Part of a small language model's weights: 10 heads of 32 (5 for keys and values).
MLP neurons of a small language model. Each row is named by its layer, matrix (gate and up: input weights) and neuron, and shows model dimensions 48-303. Each number is 128 + 24 x the weight over its row's rms, rounded and kept within 0 to 255. Numbers have three digits each. A neuron's up and down rows have the sign that makes its largest values positive.
After each neuron's rows, "fires on" lists the tokens most often at its 100 highest values on Wikipedia text that the model never trained on. A number after a token or word is its count.

L2.gate695:095151128146155143130114151146086093134105115134116136134095114076111090099124145130102136107126088143169184150103102149100076166104122092106147136104128124145126089093068130155129116139185132111122123146158158133142119110151155100103110122118136109123121151152143111118127127134123160165110154123128128159101116120109118126126139118171170103145169145143158131175122105091150108139076121100093157138172115113127166151166161117105147115111144182120109183141097158088171105135171149145111130092114105118131168134119158156119137137136102130124137124135083143139124135129104121154131113127102130143089143124124083082138145126108129157121136068149111129101125154123106099108148091142161127141148094149117144111131100148127092137124137121165144123162160141145174113153145177
L2.up695:122150128101142150158155136143167119141084085074148150116050130090063131116124137103144127098144116156121163147147159129086159151145099077161172117086137136114110119137099124128157073118136117120116178119150143124111105125112139124158105133117134125144086101136155107142111162133093119118154130124111144125091159137159137153132118125124142120133092164112108108177131103123120167115124124096116114096153151115142132101145126150122116130159126120125135097147128102114097135143160096137135128124145120101147122156148142128104100108136086137154100144131123129168150137100087166095114104137136114128081199120097125142062133112119125119139116142108112176139109133151089161121168132124152112174124147186095139106121121139126126159140130098134117114160154119133159099162097122
fires on: "ov" 24, "ovich" 23, "v" 8, "ev" 7, "hev" 5

L2.gate821:143093100155114171108117141129122165143129177098133143131103122180113162170175055145148128139128135120140149183201122110100126155142099135127110146123107105079122126105134085103119112141142108133141130127106117141154183107166170095126085130159101120127145081120168197153141139116136137148146128135160168131156112134138156145151112086116157056117124094095132108144109104150113139175148103082116109146123144157124106117073123136153118112107152111131108129178112094106121170135128127078132164142132139094111137124108175147083140173143129140148098104158123112119127112132125132124155158118126171135134117115114128109109153122113123174098147110104157116137118134109092146142128163127141134068154118158095119162109105142140147122104120118172161111134123095144091139120118098
L2.up821:154128125140096116161115102112137134158111146116137150123121128104145108095114176126107182126107138139125141132104154104124144109157151134101140126150130130151143111150131149126153112158136160113124148100120118167134117115085113162135123137133110158137106157148087143151129119158126140126114108095085159132122145097127131099125114102163156117122139139079140150112177126042120164119151126114098101113143119118112097131116143132023109104144154156144147121113131101151139090097146121109151121132111145137149165099129123125157136142122111168141072099165116125152128120158111092143150131102101103151153137106122126124114130134090114158136116105124100146127099150145085136127088114131125118125134128150131135116149118087104102133129089129087081098156148141140133099168149125
fires on: "y" 19, " o" 9, " Gy" 7, "ê" 6, " d'" 6, " X" 4

L2.gate349:117113162124115119055137120109141103157102113118144148146121119145136093084137162123116083132117102117110143147148123111174097132146128115140136138115193084129110085121120113128093114093105138138113119108141109152149150147126096120129144124085161134092175175109115143146128131138104101172140114118101113105124100105079115099134140159160117133119088095119131111108115082159136116129122169106128120089146159116067120119117126116179117142104138152179132123138111172131135133108096147150158117096139154147120155100158154121127102138119165135144128133129130140127137128125117138138152151133149154109161088105150103132159125100122156144122139110107153131120079125144135078124162120119122112156111111134195161109094096097125112117125112109134073091157157146108122143162124168
L2.up349:117112114108118136167136137128130116117129106132106096106123119133110107180134090135104142124146151131112114096140152111095133135122134159115132086129108119122108142148091128150104124129163150150128147121166154112129134108102106186145132129114093141158127133099092145079120125156164155119115115138141152156085140200167098138119101090150118131153167203141176133160112088166131129117111159150157123126116092143175125109104132145087163129096099102134147144127101118097115125121129125111135168123139135116180146136127115120155135136110122102129135128131060101110129178141116118088081111143125111139151138112130136110128123148160064107122111121147155154116156143120095115145129136142136133139147158141112103121142169131154122112109090098138129159138157150108105102100109084
fires on: "ul" 41, "l" 5, " more than " 4, " around" 4

L2.gate99:128138107113153122120129094113094097085175097086134127138083128139147157149123101111147085092156105108154172130175069132156094141131113120136108138116121121107161109122126148102124106156071130135139156138168104119138128132118154117138145127144143116110121116112136130123120120111165116110095092124061131102124140156145120174086109110112099093104134157121169147116162075159135126126090097127149128134102118104092092131131138167108122107066080140166129130149123121119114138138163164100118113083082133123124148122142128147155091121104132143138125139078135116109110142141154134130112130106132120170142121118113145110154145148133120120118087125102153144128149108153157095151102149144106152175149173164141157122148112122136147137084096116100119132134160151124092102114139130
L2.up99:102139157157135138102149109154105080133123153093113142132150135099125126079142106153130138152092130115115115127145145123129158142105164118130155137118155126159125111095167128139156114107163155147148188088161103157140150125161143103100127132148119080135084104123106191123170143102141104125100116131183154127129124092113128111176081142116153131089181148159104094139120156130125143107127106100121108123144094091148209117143114118092101131117104140145149186123101116121148135162139091158136129154127185179117161071114124116120113115108132133125146129098108149133114098137146140127146136124105134115149109158110126089140119111129124106086121115111149144142153149160120101168163112124126139091099087117113135103114106158140113089101157135113117113091109132102154137084114139
fires on: " later" 27, " early" 13, " Later" 8, " March" 7, "id" 6, " Late" 5

L2.gate271:111137124146107131166135101142164137133137139143133087176062148130146143131130060109092121125104126143199156134155155113121116117090102092148096156133078118116142121134151168150091129122084150117125172133129119147148142128094136130157100108151112138108112129144116148141139145119105158126136103207094115113157118113129126168143122119165079110140131182096090153094105108118151164145125102113103149125147113142131131119154110134114129151130163105111111092092121120103090114105131133124126114125132108153133130100133128118121118111131183144167061152089083076142121121130162154121105132140141113142139169140116145159086148102140117148149101132117158112106163145141082114090136180168146139173110140142128122117151149086096087117138119125126180127105135130148123088145127121
L2.up271:054132128118124120113136103169159134111101132146150104145074123126075112106128090120094077142104151149153157127139167080107138122135109104128120120134143094127115120103145141177124147120125135126097142119132109164145123120099113137146118116142097179154099142121122101130123157169117099155106102178098139149094096120131119173163109118121097128111144143107128148100103119134118159161117130165090137132139120141106136106182140138092147157109121131175160066111140105120088108092126111115156094136092135113164097131157120151118169169143159140166101162141125120114102104129100133073125140148130098102142130157083092075107130091108081160149140145138142136128133148140118128159176137122110149131128158145129077131168127141100101104159147095114158123138156156134113124099115082
fires on: "andidate | Votes |" 14, " | Al" 11, "|  |" 9, " | U" 7, " % | ±% |" 6, "er" 5

L2.gate106:159119136138142102157089125107122107149139146144130132104135144121157105121191108132089103156161131153147120166153147105119149149124097138135160141171105091120126130090148135139138169128156100125128098192164101131177160124110102141133102118162101158119090112103125143103108096129121127116112116092114123153113123116143184123123160097118164124057104187152121141151120102121113126112123125098107132118126123172096124135131123149098144130113112146151099159176134170151131127148115139109142116119153103206120149089113138147142125169128134140130146104146150120145146138092127081110121103149166118123125115119096135096151113106143167098106107118127172151187142145157140146163162162129106142119154120131168117132131140131174161155082132143135122146155089164138149097161099140
L2.up106:136116132130148128153067149162121116119113118139091097119126122142122144097077112169117153163131120135107164142152116107155125117154151162141097137100152127119129104108118143134140115140122165142147117114107106130087112144107151127122138099129153180110148156140150174150136130120172155122113107173150132144112138076131097120106182099107114179117110107163124189105079133107124104093148154106189138077158166127118117179142129123111152108160107139113125107176136143170125115151144087116122134096133181093130134132168071153098145166125093108107178154115112135141107148143124126154127128127106109126148114094113121135127150130156129155113120160144133092166157107092165107151123126170136142133118130128134137095088106154181110163111081165175152131134135123157102097121144113
fires on: "ir" 25, " r" 16, " pass" 15, "out" 14, "re" 5, "ener" 5

L2.gate24:086107099163135130138179099118129081096154137114117147138135114154115173150077148116126147084115139120129184123066084153134117163147099142093145118147113148133115126132115079140138136134085125108125132133133134126103135127146125159123099121096143162136109159159180117134101158119109176124119110085117108119130095129104088129104133130184118151153121103158133108112183069114121124172094129132140090111136147136147088144149124159110105134105120125108155083108139153139133104095111153107143157134141105155127112121119146153151110145113171118126127120147148149111122162159126114121144096159123098105116119145136090092151127156144084179134140151100122135136089151129136135129131114120113115122179174140158092083171139112137130148155084169121182153132080103128087104131133104
L2.up24:108123183143127106115115094096107112135129140129099116100179168116141092111117132153111122120124121141107140101132127151156119173122123148135092147086096092127132082153105142129121153158093107127172117119161097117129104124088135127112130157177103120140146145113100142147126130155131131125131147138145128143142130123142118098167133161087143136065170139108123126131109126099121086149124118173152122127144092094114147112142161093124113124087114114131114115126126159066140145120137107106129107101183096168103118113174069139159157125114126115108149147133128126146124100098129150131136162083174126158117103136143132143150123104158134089098124169134098139148181171138107124151176150119138089138113145128131116108137146141135108146114113126137158140110132111162157116147125130
fires on: "ue" 24, "ie" 18, "odd" 7, "eng" 6, "on" 5

L2.gate451:155137126129105092136088099143181141131152085146081107110139127174102159153111111125104146093155138137139162108144140164182126149165127132124172096104149088160096156161114080138123100108124124121149126099153142106126107091152099126134072120132106162146131112132119157146127140088095140117137143129129122137163136188110116095124144153117158149107118079126122115096146148179130195150182133150104146155116178134147138114121151109129146134124183112110102135164166116118100149128119154151161126154149161101138100154135136111121121112159133108122177151127150112129133132164142124125104173120159091144134111112097112129153130145136114139108089131116127146166178134099118177116136179149137168135107133166100163113127100120110115128142132142159137165092148058095155085140135115
L2.up451:139139121099099147157119121099132127141118172134109148138098130151127145070121143132097132128104108156124107126159107086101147143118133091165106098091134170155172122149098149143136136118133190135118119123116163164145155109120127136122108103199165121163146131169136145100144140156119102155141101156132094116151127127170142130160132116104131180136132118116142097124174151106129127090124143119118101097162129159101149086171139131109149135115154133120160150110111075146117138170131083127127135146124135110142115125099134100109152137133143158153095147109123146128097090127129170133125122103132139149128155114129132119140130111130134123137126164165115131093118089141083164110106140109101098155118138134100138157093112163093137116134131117135073163113057137130128155129131153
fires on: "r" 37, "ary" 10, "zy" 6, " nit" 6, "eth" 5, " la" 4

L2.gate455:142122098081127140130116114106092091172125128096127170140119130130128147100139118132123083123113143161094167160140046105150119116156174150127169179108177123136119147149208095102143135159125117177127074126165148100116140118131120145092149132133127134123141139135120133162145132145124096114112098120125152118123109137104125136136116115159111130084095100162154147136123127105157090121131139169146171119099128136108165155138115124185081147134132160102165134102081112136128147132102142133140101114105134168128099126128136116134143091145136158136139192161112137131144131111116103089127118113098157130095153106104118155147178112121124099099164165106082125150114136108093093119147125147139134147148146098107127119082116147119120159162114182133159140109115131122113106175117123
L2.up455:111098171096144144162123116092098117124119108111103144119094112166142160166123122142128121142124099135128105118139120101092115143147165093130184125097148150156132134150124092128141100148132130156138098149099146143171154146122090153153128111140120112151138111125147122128143122156133071109140142159138167168101156130153150165168097149094155106148112107148144120130134149134139093098097159201158110077100133141121116128146102151192140119165137147094161093122096099122133118083126140131151120096085126136085089154074095078089153081161148134120101160194110135185156115120096111124115149120096090134115129136124155162112102116153157134140129148120142092140127149151108118145087133128159117114154169090082127087130121180137107114112154143129106144116154128132112110135136164
fires on: "ur" 64, "ir" 13, "ell" 7, "ig" 5

L2.gate38:117094047111139119151115101129156100153130160135145129117119122099150134132154118116117148101138146104091120093142114114136151108125126134108113142114146142083134149148119127160150126108095122090119093120129120153110103090140093126094132142127138138147125129136099161156140149136115147141111106118137128110104116116135165150136111132150111139109142158135099141140138132131122134113140098068121108128143134115142086102118078123169136142150095125099112081111139119133115082140126105152144127133157126141117150145098151086154136161122078132135142157112106141079165143101133102161153143086163123066150069146141108123126154176078078119101128068101115097132128101127123135130143113153129108061105117138110150131134096142137120139166125118144190116112131134135177138106114106
L2.up38:116131140149157141116136142105088137170104136165128189138148124109117143129131106120150116087153152110088115117173165079146141119111117115153147096141119130194093136132142105147126100120147095117144095114109132109142126149099142134124098100144127107101156139117170142130152142114155155168111108159164148120113103087116138124127132146141147094114117092130056146140168124106109165156160128124124121134152122136120128145183106111144148123134135117170151164159162148078137159090112105142149158192172141143117119104116110123105075115166120086132129126148163120135182161150091123128112108107118163134099144119147154167142123146112124129182114136118122104121100152123121137118129160159112087128124128130113120100126111159154117122107111117123156133145116115108158123168120112
fires on: "é" 19, "ab" 11, "ere" 7, " heart" 7, "ok" 6, "}(" 6

L2.gate374:171120093116116157125138101137140108130076170085142166127105148135116150054155128084118115134165153138105127117127129114120138168124132157119113108099143128129136172121086146127118137169147144112132171144087102114114095106150145156147120105121143103134149142145127097155122144111111113160163125125094115151134065113136121089098145126131127121120127098158159161106108111083120083089157119120144107116122141075165111124148120134109126102150107128087140154155116140145067138174121116149120078139164138146130094140129107175140150132113097142130157104128153074151135128122069146155145105112086104140152144121155130160128106119134111166166133140117121124130161054110135152106092126099149141123136085138142145135122118107142179107116173166160152151140121098145102164119136129
L2.up374:085144107158127147144155082133138097109114160140108150138148118164125155126124117129094104113124122140133144206111120084116122109160148136128085139093137110094141132173085088088124145144141120159129111122135162104137135191103124093127129126167124132152097109135166164142146148166134133160115156154117090111108115147179068120143145116130104141113153108105120092094120127119143123182095122142109134101125098125136117162102134163149127203157107115132101124104109112117145167126091131146153117124103148166111105124122148118130142090101157126145096128168112139166098133145135084109122094140112090133146132104120156143083139110112101158125186150119122160122133112131087115095132115109147100115130110138115148138127142129114137120146159123139119125097138129124117122155183132
fires on: " La" 20, " cre" 10, " de la" 7, " la" 6, "kina Fas" 5, " Mal" 5

L2.gate112:064131151148109149148118118101127134128144154128116149147119133083171148062124179123097117135135118124121194135114106105108125111136124087113138138102145114140109124111123125090152154131153141120103148142125096186108096161157161114105129142163108158110141074099075093110151093115084129147122133128164116098153115125128094155129095127136114119133130125116160148101129110142126139121145136108141137130129143176136104125153167150101112102106163159123096121128130111127179132140077174147151198164113138178170160112105131153175155155163114107153108119159128150135113145152124144138125130118138162129121110141111075105121173124102122132132156138126108142152143131134111146114139126135123120168113141107089163136110114129097179133103151132110158140157105136137130199076129050
L2.up112:117131130109116125133119134096110139109091121113119137142085138179141076121100123119079135117135113099112084163149145132128112085135087134120137117125098109141106141119104122130078158100144169150120134138147166108145140146103123153108182119158155132150128103113125122099118153104132131079122138172131075180114104107106135119122094095144161097150098116143147133138155150131143143093158110140146156103161080109136202097116181162115081124129136156137153171116111109096090137132128120136177132117096185145126083104145090114080142126141162114122152143116115143157162114118087130133101146107082107110127164142111147128121131143151114123168136127164132085090114096097137116074089116131128118132100136150111144109124121137085128134111141117124107086156142162184154105084158138
fires on: " El" 18, "rom" 13, " m" 7, " lead" 6, "ä" 6, " | Q |" 5

L2.gate206:119156091130122144100114120151147129093155099161173130136113115136141141085080131098151096160157145109089125109140119144177107127124145119131155105116126149119142137099078111117191129100150164122088143122121138176122103131150101133113188098122147134129174109107101090137106121152125122164144095145102143094106120116116138129132117168153123131138138144090115103157175100081145155142155126132102122135144141146123137150129087135166154108111160150129144123132112105135114123132119144113107107123125144093127132084145113102127122096112129150146106150131128148093130098143155099111110127121148160118109114079137107159136114162060127121183163105132108131098083170145108107168152155118153120114157116137145105127118096132153117080160112138099181123138112098145058131110138165
L2.up206:127122114110118158173173148144178137135100135104129150156110116161140120120100126139108184151126138134130086138092095130122100102108165148139112169126150115101134114134141129148085114126125090147127163102117143088151168128171106178122139102097111116175108161127149154128146124124115145154148118135118107143153116114099172114149121125142122175163128144135127092154136121115127125129119151146138101142127154147132125103121123120110146128130165115133141159132151139142147123122089118112147138115171159081163135165114142116114089109133154142133103160143164098153133119155196108125098152110138124164157105151123122149153103122090118150101128179147122185147114126057099106155121125103117129078150130151121124139099128123173092104153132162061091127146135154168084079135143111
fires on: " at" 20, " of " 19, "=" 8, " for " 7, "| Season" 5, " | −" 5

L2.gate20:126157075102109157089101096099127126103099136079147134124139145155115133127082113112105170086090168155106154122108139160157119136107134118122127163158121111115119151107123124150128114143102146157124149153155175099125156112102110149111115110089147138158129138121159172112086122127161120070150106110139113086176071108099143145131169116105183078121121109151111146090124117116136171110109125114105164144136151117092122142094125119091143105122145153133110135165156166138085111165120142102148127143165168086155112138130141156119170091153122131136100175132126132143133120126125120115153123104141156128175112096128074126099141173099112150136108125109122118134081165106148154122163113127141145102131122146111116122126144109140151120123082140119118138144154080121115108158094126
L2.up20:142122189145188108083181129135101135121138141098141097125125161089152116132154137122105114134151144135169162094141134128156095109113155130076104120160153136142088129146096121155087109145148113176105155116140133119121103129111100127098106120144071149123081113117108122113160095121111131106118117125096148096117097153126164103117115137118124102183178114144096148121111123152113102102130124141123131174115152108114169142084122150081101143107145166142122151103129120124134132148143154134133106106130087112134105136153115133132094134154124109135152140153131133108123087140121143097089108102138150171134094126127104133148117156133112113143130136145113142153152139139136082092149130145116146116108082118099084063114161080109164156099132105204164118128133117125152129148193136
fires on: " at the" 20, "\n\n" 11, "| Year" 8, " each" 7, " at the same" 6, "frac{" 5

L2.gate121:113127123117158130133120141149080111121114116151132135133140121079116156131118126120121142112117149154142162135130129123153154147100145119121071144139154104090121138095113107098133092120137134130099113159100112119114131108145117100136091107168176096145127100137117158106115115133135120173167093158133136150130106140090131155118075154118121153127118098136103149123138162122127151148116167041139135093160170117112147152113134128135095095103142127135110149187116160140122167150111144160088136145107075112123117069120174145118106102161131113146148151117090087129134150147141137098124112144122085111133107100146154129130135132136108132149172104088150152127097183128116101087136155136132070111153135133144089111136114084138135129131145103142135131142143106142081104131106154
L2.up121:160152139114131148136148152145128122122118107080121132111096116131068100080111176127129145146083138115124131145102129105127166136139152138135164132136140149105075129092123146107109113151169111124139088122164133104122165166132131157186123132142169102123127133135112119068110098143133071153140125124132124169103091132123131147131089128137135141117066113096135109137111147117105152151055145136164132113148106094109134158117130112133106112141124145139160090155104132144134145117108103107135132141096097130082116112106136139102135109163145108122091126108123119148141131148146110147073108116130086159090147133139132108186115133159158110128121128113151101107119171134141140072110131144158136145096133095149163179153163118121125143141120144090132100158142161094088139150149132
fires on: "v" 33, "r" 11, "ig" 7, "ent" 5, "er" 4

L2.gate796:085125137104142147100106100113131114146073102108126168140142142089140105143146175134153105105110176117119108096136087170152099100121131132135114141152108087130139135097107089139131146131138144111140188119156135138165124094149138090062160089111134194147125151119115168148146154150112131129127136080108133088134082155111125130067131202142118128068140115115129148079148150148144143144164144097116154118155114130117163097134150121102126122125177165111142133137113140094095087123169153114147171119119096111126146129099133129154104116130143109122101124088144111143140115165144179132157080114117148143086170147187115158105179146112141086131129144119137120098103125128112130117148136138111133108132138153171149128158114123148129133135160124170152123128082133135094108139089145
L2.up796:129133134128154136112105154083136096121144150122155138124133131122112083158158165149125111112106071137081144136172120159128144106118081097113173097125131094131186126107132102136109147120124080134104140133130120118128097105132121093114096135113108131131115169142124128133136115104118130130112114096129135083141169121084155132099105135105107135115121139173135146104110103172132094146137145137106099165117171131136141109107130115112127084122073133124094196133120117171133102108138176082146135119128150102160159130081109120151123153141142099110191141121155132115085150137136173089176132152119131146104169125134147128113143179145180117146127085085102137133165168095148128133139146126118096138082134132144130124136123100125164131132136099162141128139099107089130121158110154
fires on: "s" 37, " system" 12, "A" 12, " A" 5

L2.gate16:135082160133098128117155142127122123098111099078140136127129116093157118123144150098109158163123065127127143154137104145094124122108143114171069130131138140115118150127117139139144124111155154137143092109157145103121138130156136134114098107129166170156143134165145155136087124123179138160102126144143130123139113137148137146143120139144121122151080119136139198119151119158147129121110131127128095139120118163124117075114145153164138117145165123102146116111119160126113124130121145128158132092100116175117153116111118085085127158158107149112110136160126129133165110105164113103112162114079091172101127102117094139146130054149172131110104119122111125121151131112104180124128136125108130116121129123116137092102131135161126176103079169131139160117105178135112129149129095
L2.up16:116135131113121157153124134138151147149117132123113108156125118123159105112175121118114117100088123098153143154173118130103121109122149117158097145162133103119099084153129136135134114092182140110131154130151131120105166136128134092116150106121151107113132141160120158080161128153121098167151109181135139135113107149123082134132126158169136129154114130111066173144103142099151133182107152166137120107148082082146169111161081160161108103102125170146157097138083135086187152100098098154116135103092143139084141103145101107165095118103141114135125119146087139130129148087145136127099091099119115123082152116138123119127147116168037162120136149111153109125119122147141139120125146128108113134125141122137179169084134125091125160118166141112097108102153103115107132142122139
fires on: "ir" 40, "ly" 17, " rel" 12, "ur" 4

L2.gate207:077121130096149135092151174109105116132074123085181132146114102151116095123157186111120131121119120127147119108116138140155106145118161175129150142122107149145102111120123089154118097178121115127123081112161112112141136122154148139137130135111154118137107148114157104150134054186100098122124106089126139118084111157142119153104086135136095120134154128126151134112149114158139142158110097109132142128142122174143149148150109125104099172131144115127142127127136124127128161111111148113134097109137107176186124139109116122121128127169120151149101121143129109104130111120136097144120105156159127148150116102105120128147139079099130116139107112085112143090125129121139124129145143133141108161189121164161128139147128130075085075127126108155156115090150125125144127107122165
L2.up207:120116120105108122090131131125164130106111122127116176146130125170107111093097134137129137141116150159090140154105117130133140139114083135150084112122150102107125091166109172088108132153139068127118166078129128078101098127118108150139113088087100117087095117141145118120135107144135103148111109130136136103148172129085105106131084180143083159135141124163130106161137109144111089135108159118106106112124095117090139131129153133140122176115144116143123119127119151132122112135133140151117118095078130123146105127165153111106140119103137122148125103115104108113136131169132163097093121109119149169129165095100123105127102123099108141141152189191131130100118133151151131153130109128128145170154072133144086137108167126081124107159114103123115131092131175075146133142126160
fires on: " | J" 22, "J" 16, " (J" 9, ", J" 8, " J" 7, "G" 6

L2.gate155:153116134128138133103120120120130100118130130082129138198141118087116162169116088131118160130117149135141148153132125103102088204109140110091152120149122131120125122071150090152187170137144174139123163166131140109115124102107164128098187121146159114136115129143137142122139148138137113126133134145115095106198112098120121120104130091122162120145140115138075148122112135134159114132081127103156146123123092144104164109099129105103115131150124145116123119106150173089095155126112133116105117106111120135121134106156166147116158101152117119160123139120158143142182143174157146120143119110110135164143156102135087116091157155120115090125162155145150147080100173098156138143161091124152125111181123127141131157132148133142106116114106107125166126157162150141131157122158168
L2.up155:092105129125120185138099114156151139136098101122172072138165111131154143169122084129144160166189163151131063148127127170118154171105142127096159128132150118166118094143116126132111145149170179099109142119175131123102142151151139138132172153137158115128141118135113132106147152111169112094161150122156096102108129073124125047115145113139168138139145157133118091123119138125133141179097139147129119132129108100111162172138150111161144106122146121106131167169113163133121150103103098161116151155140163120107111076153128155102144176124119122127138133165123152121163192170136121137110125117150132096135120103121095106103123149110128123134143169136101137133082137082198122133128116109140111103149135127134130153112135150140128171140164112096119099156151085147116097121127159
fires on: "," 96

L2.gate54:126106119113134143137114117115167144125143134139121174130135135144135179122108141113146143086147124117124198104117133132172135112140123170110164102109137066172118096140129132120114134156116108127120108129153135069096142162111140130091105135141145093106129174108123063126134131130114112115143115119117189111116113094117113106123183103117137091123126151130172108085132092111136147128120136088128164157116117105127090151130137107115132106124098093125155137097091151106144121146118092141134137091111079146105110121163132137098108127120126145151088108094145120134160136132071140129129094084173129098116146114133123160123135102128184106091158157084157139121133095128151061152137133130117149123130092158140138139163102120142110166114118155119166130143120109149115155160114146
L2.up54:157130126118137156104096181143170130097148106128135086133088145113117111121162102134125141108119123123117104155094123108138153132125085119083138146140167086129162102122148139126124094124122108102114104143112129165063110129119119150123167124147129133116096161134151133126119114133160106144121099135142145139100166143118138177126106117123113098144127139159116181127128123138136101106132116156162100153133130167111096144138110154120153110133107116082123139130161144126105146161117143144124101107135122128098120190140133126140153092156132162132140077107079139121184145129166112139134149126144162117139087140196135133082109131119086164084165116138134127119091125119158140142112125107077134106154134101160115149092094153124141148178154098082081103148126116153101129129128117
fires on: ", which" 36, ", who" 25, " who" 14, " which" 7, "if" 5

L2.gate531:161140141110170137118141095115087104115099131130121143148093151116130112115143157129113171191173123120131126110085102095111167160119134140132158129167166130126140134161098080118107100098102152077107168136147124104140097125102162125143150070130138103117164192128148127169119140129130090158138149147150111158129148116101139114125172122112141126110116140129143112147173158104132117151151125072152110150138119134142137122159126120142153091119135134113116157085150118160125139126112138141152103128090096131153154121143090105122176139134124119140162110101165133147147113144105119148142123143152199137133118077114162102159138144114134125162114135142130111076080129122103130119100134121104119140106112118162130126118099114092137128146122116159115112152181118092116166081098147
L2.up531:140144089137171147124113099165088096102104143133126115147121107115133094154111105140119135098127137131061083120131129096061089072125112141126169154127105127107191148111122192148179095105120133144132142128119119128121145119123161117121118110116150131136133129119105139115148133168134128149113099128135095142154125143096090158125111139064095145141125120130143166098109107115119131125131102080145128177143074145147074086124114124087110092099108103120138111134121083105098149151100122115091167129126119111137155110108107146123157146115102104128157116142134110131116144149150148128161138133166107142143136143125131135101138169101149106137157091158112117094107148100106137131113135133110109140141119093110101129100105112115128113076158104142168121134143129122103110103129103
fires on: "}" 52, "X" 20, "ix" 5, "ax" 4, "oul" 4

L2.gate14:116111142101142126122157131157152126136126133164123121119127125164141113115135141122161145154106161115138132170084076100152130137156125140124135094139156126162102128127197146077117168144189073146131114106139159136131186147131150119100129167145127133106086135142133129145117070135098111134127138145140168124165134145148191175153159105169137114138096142125122151116137089121158136129138119126128132126109117166107127123121090095102107134122142103113092161108133137101135118121097163103133125121128159117094141135092093121114133115138150138133135158135122108119131145175125101118120130110136138135105148058141137127126150147137129143114138132073181086120078123132125164084110129121151105088165102086127101173108111088128121114115167122121141131143142124102117144136136154
L2.up14:092118121116131139129138166178098173109130145141128120112113130118144151070125114134146096131145082127104133120128116138124124123108119171095097100143136135122126172137145148141089130132135119143111132110114137141146119113108082118135168156093171130111173174131121114127140126106139147131147108117155090102147142168136139131123104138122108132131076152158061143114114110065134171118127117149168121112124108126105112098167127107154086178076128141101114161136133105140120135126109157136099136127164107110097155164102134145110165078129146171125100134135129086136099153137080126137106126120126152144109104110166124155119156128125127148131114087129104166089138160101134145115112138169150144097134143157120080127154129105114124131143161159142097105128116078180113163137126104
fires on: ", which" 50, " which" 22, " [" 7, " gr" 7, " system" 4

L2.gate179:119131115128158147080123174089123133133105163166098153123155130083125093087070133150123120102153102117092133118132118139074130080113136114140160095160125127153096139107109061156134151100086131149145088117102148138135137179138081124109132093165123148111133133157174186101143149117097145120177134116152170127153141135106089164141119133135153120116144110164078139136110114121138111109140077146120114110155127160124120150101132130127105165109116148105109093126175095116125124143115147179120124103115121103154084113120108124153114119102122146134149089153153126103081125158107127156136146144096138088146105136167146174148135116124134170136122130118094105123105123123120105156111103144099120136112143180177121108111123108143095154165100116154143119145144124118102116113092187
L2.up179:137104150169113132098158141132134110106094118151162096128140105082140098169128154132122131120117090125133187118118085119112114090101130107126135136119128131129139148126154123141080119148144102096106123125119161129195107166118098125095116126119120147169148072122162154143141125170100148082117150128106146110113117146161128120085123111101112146140142148139101109115167141158125115110134140129127087096138119115127137128121134179137110183143119158175099071132132108081150151099140178160113108116154170106113129099128196086149126106106160124135137150117138133094152143159108117171111081164112136082139106150140121113118123092127118144162131113109136068134087129115174118111125113143115137098129107121158097144123114174119124138159145126141180119111093160116137086133116139
fires on: "ru" 29, "ub" 18, "ed to" 8, " couple" 5, " a p" 5

L2.gate522:105120095181110154090108137126119159107123123113154129127104140119160132135097149136094127120107112128107141097118151186089122148127117135147135119110120130099196161104144094126204133079146096182118131174103158128094114068119140126129141136105151125144087109122143115146103154127154113115128127101141099126121117117100141162132114112115119116129068113071128154171161115090131147128094128122147104122152143132089127120119150138139119095149106115082132149149117096136123140134144157103081157129133141104123121108108151095173139104160139123133129112156109125132123159151122135120136203131117158110111101118107094118162106114105107124111107111106130117135099143107108119164131146127141144071147107099152102095091163135128110097113136135094134134093145147083101090122158141
L2.up522:119122149133153125141094107122132148170102132125121129174149132106102117100117134147123134108120103131134126111128133119163099175079116119132120111080139111128131145129130080110112155107138151110141159096125160150170072115130149163150112101116090133092108171132105125170115147149177106146111164126110098138119116126130090127094151121123136131124139123151098106103164077118125167118099101137107133125157104127123136085125177089097130138073139153144141113131153152187166141137113162123132131121129108147171183107149137104119132135127144106124125156119129130146103096099104140114142126137113165158085104134123136114102111087104143095175142116175167171131171144115113117112153087120117156167126130163147120148159105157168108124105117083108145130140075094157103100109109131
fires on: " as" 43, "–" 17, " | +" 8, " at" 7, "ach" 4

L2.gate200:110143105091110126105082130137139108174129171107143076115155135140161121116100136117093147162153176112121137127136129150117145131116123141107090143092095122096142157121112129095122075118098170148140119081119133113131143112135093113094125158154135113146168166091109131117096120113152171135124119122158121107124103149112126116160161137112135124119129115146118104141157102135158122131131120096151131183112150134150151143150110102110099115132136116130143158115113138154156139164103080152167114139158137149154185117134169136149128091138109119120107120158075116082102126054147113124146072096130131114110117146150106071090134114128096143095115116175123148121160118154100116125196133103116107064117127132156160127099136123140142111179115109096126156130154156154119146147164129
L2.up200:162150144126150161140082078126116107113133148118133123123139118049139138178137115137169105074106141159121131188108135092134107123122150103134125121121102095130108135113131124142090129136140120118144139154109111093124078156155125100125145129138126126122151111136095106128145159096131108128133088102113125124091138112117155114152076115107089137151152121154143129132113139155113116135114131118100070163134118122139144171140131146107100116113127128167076148173118091177129100125119151129144114101123134114111115113091105138180136078111088107147128111117088124139111111097156170132157133126154099147148045184157155099134147141108135122068157169098140142112124153123138141090148141146137099083108084133097132117132138107120105110138125142080146134172078128106115156155108072
fires on: "est" 30, " best" 11, "ost" 8, "ust" 7, " Most" 5, "cent" 4